Weights of a small transformer language model.
Size: 12 layers, 3 heads of 128, MLP 1024 GELU, vocabulary 4096.
Architecture: LayerNorm before each block, learned positions.
MLP neurons of a small language model. Each row is named by its layer, matrix (up: input weights) and neuron, and shows model dimensions 0-255. Each number is 128 + 24 x the weight over its row's rms, rounded and kept within 0 to 255. Numbers have three digits each.
Before each neuron's rows, "fires in" lists the words (lower case) most often at its 100 highest values on Wikipedia text that the model never trained on; "fires on" lists the tokens most often at its 100 highest values on Wikipedia text that the model never trained on.

fires in: "was", "as", "and", "were", "or"
fires on: " was", " as", " and", " or", " is", " were"
L7.up281:095113129129115103159138143157096109155088112102132131138089163098109127070115084126123146129115144111138115163117146102132182146147137105140124125134123093126113111097149154129129153143156095122136132121212123132130140106081124130142139114116148101163132085158124151125149100119155123153120141139106148137102127144110137162099144127105149176138101119158125145184107117136100152144139128123119153145138159131121138155179072131099088067118139104148092172118080101123149125114112144145123068124074113097157154118118116141126134111135106135133107108145133141124082135160112115142087132118133135144107101105097124176164160099103128179120145087118147144107143139162130138129111078115162114142151136133167168171153093114141137134164125113146085126126094092108134164139100115

fires in: "the", "his", "that"
fires on: " the", " his", " that"
L7.up556:119155154106122083162098164103098075142107119151159197131101115129165123118130171154152125156098119142133124179118126084094156144162103115110135089130136099155111127107135121112125174141116128114099134138152094163102139122062108120123145114160167140122108105124080104153111107140134125173121145119143119109088125123116120133085127090106125151132168106152125102128149143178139107105134099130150128149100138153130081121114103119133160114145157121152136173132125121136123160130075120122139142127106145157191137108135146141130141138145148139101095138145166089105069132114121076153124150112154184107108124108136095111125153117131119111080143099096155148091132152154115128152135143129145130087134087159149128151146133120124137177136091097128182127105116159133132123105113128

fires in: "is", "was", "are"
fires on: " is", " was", " are"
L3.up560:095132090145166127121104151095119118126112172113122120114129149117143106074121137108146149176140189166175137154131161092122121130124117137127096058071129131138110162133142149128143130118144146130107105161106131161118143117145092125126140138151106106108127117140154134097144105115169123130166149156115094110116128071103111155095104131127114145155147145173131120128117134092144141162123137137119114137122121111169211112159076186123192099121142125106110167131128101142101105118123139111130110130102129117115133104142123121168086112112119111101108138154137115124058122071152097095080139120126145136061156107102135138121135125148136148106139182112143130133149139136116141137125109141163130137182126138124154134165125123138119107133132087156134144157103108129094149122148136

fires in: "that", "to", "which", "required", "would", "for"
fires on: " that", " to", " which", " requ", "iv"
L9.up984:114160161129120084147103170135117088102134108112113122110117092165115122122109098165132149113127159120106120135180163153095115116170148093141139148139165095099155097120108121171127148156093123112161121163136147147131112106102150095110127083117118165092167125163128138146163110109110117145114112130128131118143136146126098136105112098113145174156126123152120127177141185138151120125132104131143127124126169133147085160136096137121148134168149106050114132078118111144103116089103103098121139098170139114143148131152131148124184144148098123130123116121176080155093123161148137063109177114143130133155128114120105117143110121107159161089110069113115153149144149103109129116119145150144092153128112112091104115144096133115142147111114111110139150147133130094144125179134109

fires in: "to", "be", "not", "him", "them", "away"
fires on: " to", " be", " not", " him", " them", " away"
L7.up782:116099153158183102129120145132138106146078123109118126143118175102124142120117118087134117117129108092114118151137150135126192112166120108139113170129135126149139148149129104108097106138126111109089131142163097155115186109153138113118081108124101096130113116159122151143141122144114142117102126165111150139108108106119153141124126075139117168104140117159073148124135101132163109123127137118139150112148114136111162162085121073140139100125131122166147131090127148129145067121074113110132164097141139108188198138131098118143143143181116121122090108125122095093170148126125095091130135111115117148114177099114114122141127118110121132130154132106113160112181134132142106134147100119132129156158138175088143177182092156102143132107178118129146155143107130104131104140101133

fires in: "company", "band", "character", "group", "are", "site"
fires on: " company", " band", " character", " group", " are"
L5.up895:158112141124141141145126122121122127096112140110135142084177117093145156122095149134148154127085149102145138134128101178110142156125146107165114102121113141136130159139146130124097119155123130125090111108123115108141136119107105102126153137114109108103104139161118105128112129112191119101171113118133135136147141133086064108133100116131137113117145157199100104137128079132137121141147116132145164125128170103158140125164132138089156097132108126108123143125151128122116131123091153085147130107113124128141129075132151099122120119134062149151114155091116155130121128133128054119132134129159120142061119158076125177138127167180132154114116144129140126136175141139110164104114136141111102133143087138137150135204101139112146191100111143110082121176158093147152144147104122

fires in: "one", "a", "him", "to", "them"
fires on: " one", " a", " him", "one", " to", " them"
L7.up438:141119106067148156135148128132100123093127173153114105105147129118093087134117116095144152103115126136113129096125130123137178142139102078131115142123137125150173133085125136141107125146117088103113131134143113155112154154139151141104104155119103115131141172162114129119144131130181097161118117105092125168121112111185124168118147120112185135148154110112133131116122122151151141117142075115096149117144152100106152172088137115131135145104104114174132167149101104087091068132102136088099146088143166081146138135121105114086120118126112135133150149129111129144150164149159116104129096126169133109141157129145110112171136094145150148084133147094113146125091158124130103130143149180125147131164122176137126149157094147130109101152118119115166151102150105118074107081109156

fires in: "the", "their", "its", "his", "it"
fires on: " the", " their", " its", " his", " it"
L6.up857:157128138121112085159075154128104104108124156130139169146128150117118120113142115135128159141103148111143145143117148112095151113190113086128121092151138142129098106093140145112121127167137123096077127162150094129096169119074100119128109122141153130113165112151104113128079119116122107101083173123160155149112099081115141157095122137089151133126146159163133117140146145143135166131138132133147150169132152143151138145152135112088120093128127115119074127154076179122107165143109157097145110088090138099156157130133113148140160165108122172140091154116118122119116139171132093135092131099139200107110132103142086127125138130092118135115159134098167116128107135147115112156122113098161123088186082137167131144131129152105114122156115125145143143122109130128091148155122117

fires in: "to", "not", "that", "i", "who"
fires on: " to", " not", " I", " that", " who"
L9.up961:133147151132121133141116140128144071105147141097098160115117111113129128149133131107143179114162132157136133163093113101125115108165148093160054098093135105084143162127090120109091153161065144110088116171157097115130132098112111125115138115128100147096151085143103108139104076092110134102100133110117124165158140077132129118148128130110154139136109142138140146136140177141105120130104140115154135102138147145160133086125107116163166163143137094130129120136135129109178106108111129095105156100171182129160153105147124184179134120178145115114117139099147121096108095099146115154170123133149129144127139096152120139163093107145099167123131111098153139155131129115125145114111141156117093162129104128167137149150154119125105089121126119114138106109148146127147115152103179